Weights of a small GPT-style language model, trained from scratch on English Wikipedia: 4 heads of 64, tied embeddings.
MLP neurons of a small language model. Each row is named by its layer, matrix (gate and up: input weights) and neuron, and shows model dimensions 64-159. Each number is 128 + 32 x the weight over its row's rms, rounded and kept within 0 to 255. Numbers have three digits each. A neuron's up and down rows have the sign that makes its largest values positive.
After each neuron's rows, "fires after" lists the tokens most often just before its 100 highest values on Wikipedia text that the model never trained on.

L4.gate708:157100147126133136125090177187170131109093198037151118096148175147138094097054113146119119130114088156094145083093145089117150048114108142129122144095138111074139140152092131144139085115114138109120103114137119110157154145175157110088126165150076191158111147075111113165127121109129049195
L4.up708:146099062123174174140120120120112139107098146119153102137099108053136073120094031114123113137095174134135100085118135117087183170083152103141141172151124151103110068136126119111139130141115117099188147155126152134175105132144089121176123096140119148071115098122131148106151097105186113147
fires after: "0", "9", "1", "8"

L4.gate406:142113119114133147118121127168078119072168114159166130131104124101203160154148125125084124107089103125086114100121079157083076140126113168114093120114078120140198097128144106190108040190177088127145121110127141118098149155080049125083084071168094110076101211115156106082146103126133112149
L4.up406:152096160207096143130132112163157112093145140180179115105138103174107119144130129126095160119125138182169157151101099134094134137178146100112168117184117142066038118126129151136131152108081137131137160214122188075142105102144100121165142105106145126203202116163120172061081118183107121130
fires after: "\n", " ", ")", "%", "."

L4.gate171:120126117114182131083159095187107083157096085077145145149147063092111098122097121137126080160091217127108142114116168098065154115160111107175100138189134152120166150154166131108096080184132105095134111069133157141076130077151147123129146144109140135186178193138124135088141155140181107138
L4.up171:094147145137127150130088103135118110108086172091134136143086075120102038138130159093095078117087187232088131126079160102147118057133079107098108107155145165182197141143139137107111159146094149127166136121136114162100097130130132217116114118175128122153137180123152113143201137125150144108
fires after: "8", "°", "2", "6", "7", "9"

L4.gate817:106123081126145177146134079094123108123122185166157107123132077125113120161137126112146064121107118166091073225149114101081150075137049161136191102114086153160084124103154110108141107132176098097127142098183151097100108124048136091126119134044127173150165091160126141144105073153189180138
L4.up817:115166191141137174148167126070097142120147197100137101082142093093136152096071124101123138045096115154157061186137136129125124120135112140160205164131046098062125093058138098124096065093081139067135096096195106157099119128092165098169101111154201142108153104152143127134108099101185166114
fires after: " |", " on", "On", " S"

L4.gate671:113095059101147163100120168091118131118144139152153123113107180093129078168140170145118142121107108102168079133161109136131165114137094109122126128121158091117121092088125115133080103118126154124090177128056134091103110185154106139115156106119144170182179106131164104127136127124124074233
L4.up671:134092166093118201113129126129139128110117124147203093095133110158086144126118124086144102131115163131150119126108096149163160140108145115083124078154168152120138167183161163125157135106200175128097129152152135120162154146118128192095142135165165149147125128160109233101120123165160029124
fires after: "2", " Go", "–"

L4.gate760:117109113119162121088148129134122136177133121126071160181096117159092117179096122075155108096170145157134114147149122146145156127165144135108137128132169094116139132078168104113178119106142084106095169150164122166115156117144133182141183078147106175151192195175089095096148135100157036146
L4.up760:147144153104181128143125128150129168112087159118133130083106173095099123132087161109099142152181178168191162113123148136051157135162116118150170107138152077117146154098118118127119131142146109143099185101164157120123116123142097177114139128063179136198110135122149144113115156106153133108
fires after: "'", ":", " inj", "i", "b", "et"

L4.gate118:100171166081109110095142160135112109132106096108117108127111063064085128104138177089123161178128112155085080076168093119154088111060210143142102115170058135093140093118181049110095135143078079154147063085054147098148209144092083146137151103144123128160146178119099173142161106121135083140
L4.up118:121099056133133102135087144094104226082092142187102096179142193180146100103129107151094091155103091158133135074156108079099162145141109105143155119150163141099161097145100096082133110143131137066140094159088100142117110113116131161174138084127140136136174101082128138150150144128133115152
fires after: " O", "2", " D", "O", "3", " G"

L4.gate809:097131111144152123223151122089106090104125153106122096116134175101128119113128134122117134183164145050127114150109106150113153151118160103116168123125129139117104134081100135096110138104141128154108134106092182090171089117188131095131104199066142103112117182153076098137143137123133171200
L4.up809:122063139171112119182114183103146123123204191100128110132101131137123150124101141114093182122114156161120082091148140153113166092160165117136083109109143199078136112205134095154152138116113151104162168087136139124128104099064091145124147131099097145161178105136150111148178131192084174156
fires after: "-", " Votes", " pre", " Pro", " p", " P"

L4.gate528:129137152170122076148156135152165150137060159134153143136134163127116097115137121095124103191101135137134133123126127102165091197078145100149111159137127121135157131081051142142099082102085124074117126110143125104139101125105100105096144155068134129096170117114160142090172121168119153138
L4.up528:105077117143143148158087097084084170088126092109116146119077158070158115083172150136142107145176116223196180088090162107124137100103119093129103157133148094152134110192079127149144103167131146174224098111101171163114107126106139085093103122150127094123152119161120154120082047116110161080
fires after: ".", " C", " re", " P", " ad"

L4.gate482:139114169068134098105101078100130151045118127084119084115135096093174124163110150124096177048179134134162098068084105168110142185061076177160187119132091093134075099069116124140078178123110118115106164109138152141124135101096159151092142104101132124106105140167111095146138110138165090152
L4.up482:152146131127151067130147159162095168145177174126104174070097151118124139115157111137152067185068089152145134122185177123083189097145161149146132121186111111133136147170089126117170163067167120100156158113114165118077095097134137076170069106141200157090147113103103115091151137162124113136
fires after: " (", " \"", "-", " en", " Ar", "\n"

L4.gate743:116127096145155126131195150119121130145131164103076091082109115112129165083124125131147192123127153086153125136153120119135107113111105181194096114130143162124154144085126090088173141184126113203128143168084121110114131120160089146076116113093138065140140168081131106207170142108092132133
L4.up743:116165103094105144108182107128100152108103155136114137084130102126063116102077138137156131130119123122161141169115118101099177139154119112091116174131114141131147153107153142113114132110165110195111066098089110117099113090102081087106143165123204095142169131128177114120147128157172153100
fires after: " the", " gen", "The"

L4.gate729:160131122089094110202107151134125152068150139117101188103141112104149156123178176159162182114095109115176206141151068116127136174064101115132143145158154125094092199111161124099108170130072162114080197124099154085135141118129174102150105077115213177141134103117104163144154167189089138210
L4.up729:141070114123189135168159149106138145123101166135128127088169117137145107202089122105063071152112112127109142137128186178101115119123079121114112153085138178115231095169155108129190189118093098133101179073106140121124117130173126149170086136187159126116147113155174133168089150160089202123
fires after: " |", "4", "5", "1", "8", "2"

L4.gate709:111068122122118161057098177126096116099212109040152144184156109078062175160136190089171148160129157148176164088168100117116177107141147100118187173097171085101117121108135172106169162123113140120132160128093107108124152118094050080122115170129144115064107180139121174103163145156095100172
L4.up709:118075164126130132145064103138165140174188147079127078172145119116164134152157121177136129152083079110138161158177132141115190075125136163154084121125155191121130138122147163077116131094037104132164117159140071094068135128166076143111119150073148112121130118123088096133194162092082067122
fires after: "1", "–", "9", "0", " ", "-"

L4.gate300:080177114136143093143169109126132169053150142139085193168158128118101191092127143088150119142109166154150082111122086210100109149132100170188104117119125129135091139107068098120141121153122105092107160158076113139086113096132131133191140053122096174104158158113165128161115111135200169156
L4.up300:075162139092125145083096118136133175107138160175175194169103164096163155115138129073157136130115114123191123075086129156093056144138132182129147159117097116146158038145115126123135179097156104140152149080048159136172116118099164142089137055151108112080127154111085146147075082078131208174
fires after: "\n", "-", "==", "E", " Ar", " ("

L4.gate759:111165106140175119157075148135078183108165152131112140134144127187141131128085089083093139090142116103102055177136185174131118080135147110072163122099159113115129157208138069119163173105160104109106123116162126093095117161116112133045072127134202118152168150178162160138058060119158109142
L4.up759:104141123104070093179132117113152116131085118099162103099081094096097116105159153090144128107121136159185114087151117095108119168130128142158160137151156140123089109080145114169102165117091111151114062095133068127140143088127108104154119161137141117105129119115137089185148109107155113077
fires after: " ", "-"

L4.gate177:122105118139164117152091134147188093130126113157172093129134080096143191134140112076139126117091132100172162135186111141071106139142126042105102054149127134131158060118148123186147091101137167099106153158144123077125145098137136148096083190091096126138112154129211087155126080147113126186
L4.up177:160139149120136108142155118152128188140153105138177149121106136135097109120163127105145153112108101166128151063129142140087136099125189195125100163193115127144150086137129105119152118123109161113194105123181157118138152106102117078127090155077067107149134198089131180112091097135087111157
fires after: " S", "s", " (", "os", " s", "ers"

L4.gate365:106178149152110135129141106117171131088184105127082147107130087105160163134162151123154126090181097132153087088100214092093144139112210172195121091146140134093112104079153140138130097150162113115167111152123096110175117196122170080086121106134211123136106093127123115111140079137135100109
L4.up365:178132171127200115160182139135103153075151115081107135136111198111205156163065079081108113080118107129094098130109171122138134087115130123104133137119130076120144117072161150097186142113106132115139181105120192154112099168145118106132103142170116112126155160115103068128120085202161056087
fires after: " |"

L4.gate302:110125136132126116139105117090117110178184143099168074149135109130139081091089140105032075165138108115183081102131144117177143143109110127158134095088145095114164135138185122150108161132127140142127090176046162134159132168121163129104115146125080123076147157151098130145129110123041101109
L4.up302:097172093191095075140136125132098154173166159123082147150124067147104110106087105100112133168146088121129159088116122114166121117136125157148154134130177124144162192162131201110135176113129128075063159135080105117123104170162120091179103105066136150182158115070116175192158098125070086086
fires after: ")", "}"

L4.gate379:135151124095176144163049116096191083113104116081108124102055136068164171147155131108119190205130080120114101134115120095129122121113165079132123090165143115170124152093116093141100142119106124159105186150170083115163101129077138178129176126106212209131107120079128138119093132124177127137
L4.up379:132150100172172116118141113104079090120140153147118113157145077131116057163081104135162122176171137187111101107141125141121081111089095107149068100133110135179073084119065145081155149129115136190086217106206121108144172066109117167172132097133111123141143121170091101109148199154080172145
fires after: " ", "1", "0", " a", "2", "3"

L4.gate620:138151120170111136152105160131109139172096082178118113092130126134154110145132121148140121101141067160157124121161112141106139133138159103148102115111104171136083164093161187113117136136150174060148147115175168126130146109112135139170129083126168129123115158088125143170210087074132098164
L4.up620:197143146044130139155092094133158183118135073116094137095159197116183144196112119123174148136125126173147144112141108131129123124114126112160125149171182116112113105132098145109155148145115119110131077140188103107151151077185211159162116116137172087122176150130152142078115139142059130156
fires after: " s", " c", " T", " r", " S"

L4.gate429:095070129165098106056073145153098136095153164068158103130128144074120160124138126140138135077103141153097195128159109138104119183160154116177127087084170137127136157146230120067114146100147148150119127134091121150098121139129131104131138115081106150159098136114161145128146067105152153108
L4.up429:150110099130155135131144152091076140109153155102064103135117156164171137121146085138119172063174093103091130128163166077115169143136115168162129118104117127108089143142208125139104107081132196138103100180144125136178148113123126133093117129170154148148173102134192094181122165111105162057
fires after: "0", "2", ",", "1", " ", "5"

L4.gate385:099158138179150199106089112116126109125149165104177171133127115115105099144119102120173171137152082125158135115137102147093058111111079183126152054143074044157139124167120167105121078135117165094128118130152091154147145118174158158080136114112089179106134137094111127118129156077130188110
L4.up385:125139179140122152167136084057195123092098104145071134131061141126086178174132158155134179120140110131114130120192102157137136139065142112129111137103105144077108093147100220097139136150162101176143132117132114117127162116115188132155133140118121095149132152126171114172103140078113127094
fires after: ",", "),", "\","

L4.gate133:119126119096133113151076098154131104114120164118086097172113148117084068148131149165158156085123128131119120151089104169126184170140139188147124175134094156167152108132129101148120135150134127093129122164110168087059140106162140162111107122117104122135106123156151132164145144100174167070
L4.up133:135167095130068133106097154096162084165106187117109072123102087067111119097151148145155155043124124142083086174083188120090171122111096109141133111113131092092047090144141115110149122115115135152072120087092157124123174199167148097157097078116129050106113122127131140146128184157237141072
fires after: "9", "1", " ", "2", " f", " fin"

L4.gate287:102172163165130126092171181132087120105131139128129188157142064144141166137061180141094127079154081123082185075151195172159135142152189120096169123156151096157106114144143132172100135144156152047127114143138111095153120136143090132112178144152137155149116127069166118114138121158127160092
L4.up287:161110132104134121189102118124130141071085111129138133102134113132119135091099113149146152078144075108120103136164100162182182142120110136130154125079138118138140158129173103111070170113156192170153124146097109109107074075078091078189071166152125087142144145082107109122187110109118095091
fires after: "1", "2", " or", "7", "9", " cons"

L4.gate693:122165122126078188114130162167146166110145162120106085150129165083080109163108126098100140111115089160175180105125120185147109130114137099113136142138123112144194051085075188148144101153162091111160136090158150108164132136108145143122133101165144166140136131178142208100146156125107105081
L4.up693:143093096124140179130157171121114170074130134099127135122133122091141085089144134140132114123131096144103164131158124074151169155183152180130173123117073123113118068121120144138143098194163115184143107188149107140138153164139155114147134165106157147139130107086165065140137187135112190136
fires after: " C", " Cl", "R", " cr", " re", " cy"

L4.gate344:059066123168119111175053090179075120078110139141137090129143184176176135121157124126114149172135191151118169128100162135177104129122121139156109145112177134142127132085120165111176158119144134116151119093081151113081130095133149139081102146100200082147127152074150098145148107116141064166
L4.up344:103105145137148173100119126022102131096100149132118185120121159150127102163091114122074095170132074151129129165124140110186156104155118062138127133119138187104136163152115105106113140169128124174103150127107118131135106093083104138152129108170193118107164158107157083129142081146129053160
fires after: "9", "8"

L4.gate544:125146168191158139091168086111131014169197093123137161120165131134055120148175128141107104087132085122141156104102166079143205143108141048146140153127116101126120114157117129141111159159101140115150154150178132084154167148097147137109081175122147166175121100232153150087138105138145151147
L4.up544:123154126093116123114141109180099098098107115090165147186159146167186110074100108162088087159130144117104131185120102132065146135160154163108137110064171126105099135109157089104204160141100100154133173145107117129127140139172158124133097134144120187112134153183142132058178147237133123163
fires after: "3", "1", "4", "5", "2"

L4.gate616:099132120066159157125083125111067147094128115121094111104125144132129141134124074131147105131110135142114102115142112137132137137122118115137106158199163171138143119149120068123094154132136105073091152182100175121153107147141133095083176070149154129062045119114173144138080154067102106161
L4.up616:113104094136142176092173136095141134099107134171174059125101146130169140164134150177115155156124151170134121123142162096124132155086093114141124182148094097125130143177174133198099110166158067065143219173123191136082131101111140160186166075100215104144149161092134080119094124148163074109
fires after: "2"

L4.gate604:155083093152134195147171117137099085132121190120146194132131061123121178095105142166099109054163129132120127113106127091111186084140173124089158123167232167126133147137125070110110140115145121097175121092101142116066129089118125163160110139148108091195158112173170154206187158123124137118
L4.up604:135122138175183134166115065132056108176135160148173141154131117129104126129092120095078086139137128152085132122171175136107151096148136169168107094129167106070207182176159100104163158136146149123106125122160131154109114105167129089159152114204184168161110120076142113113136101028130133112
fires after: ".", "0", "5", "6"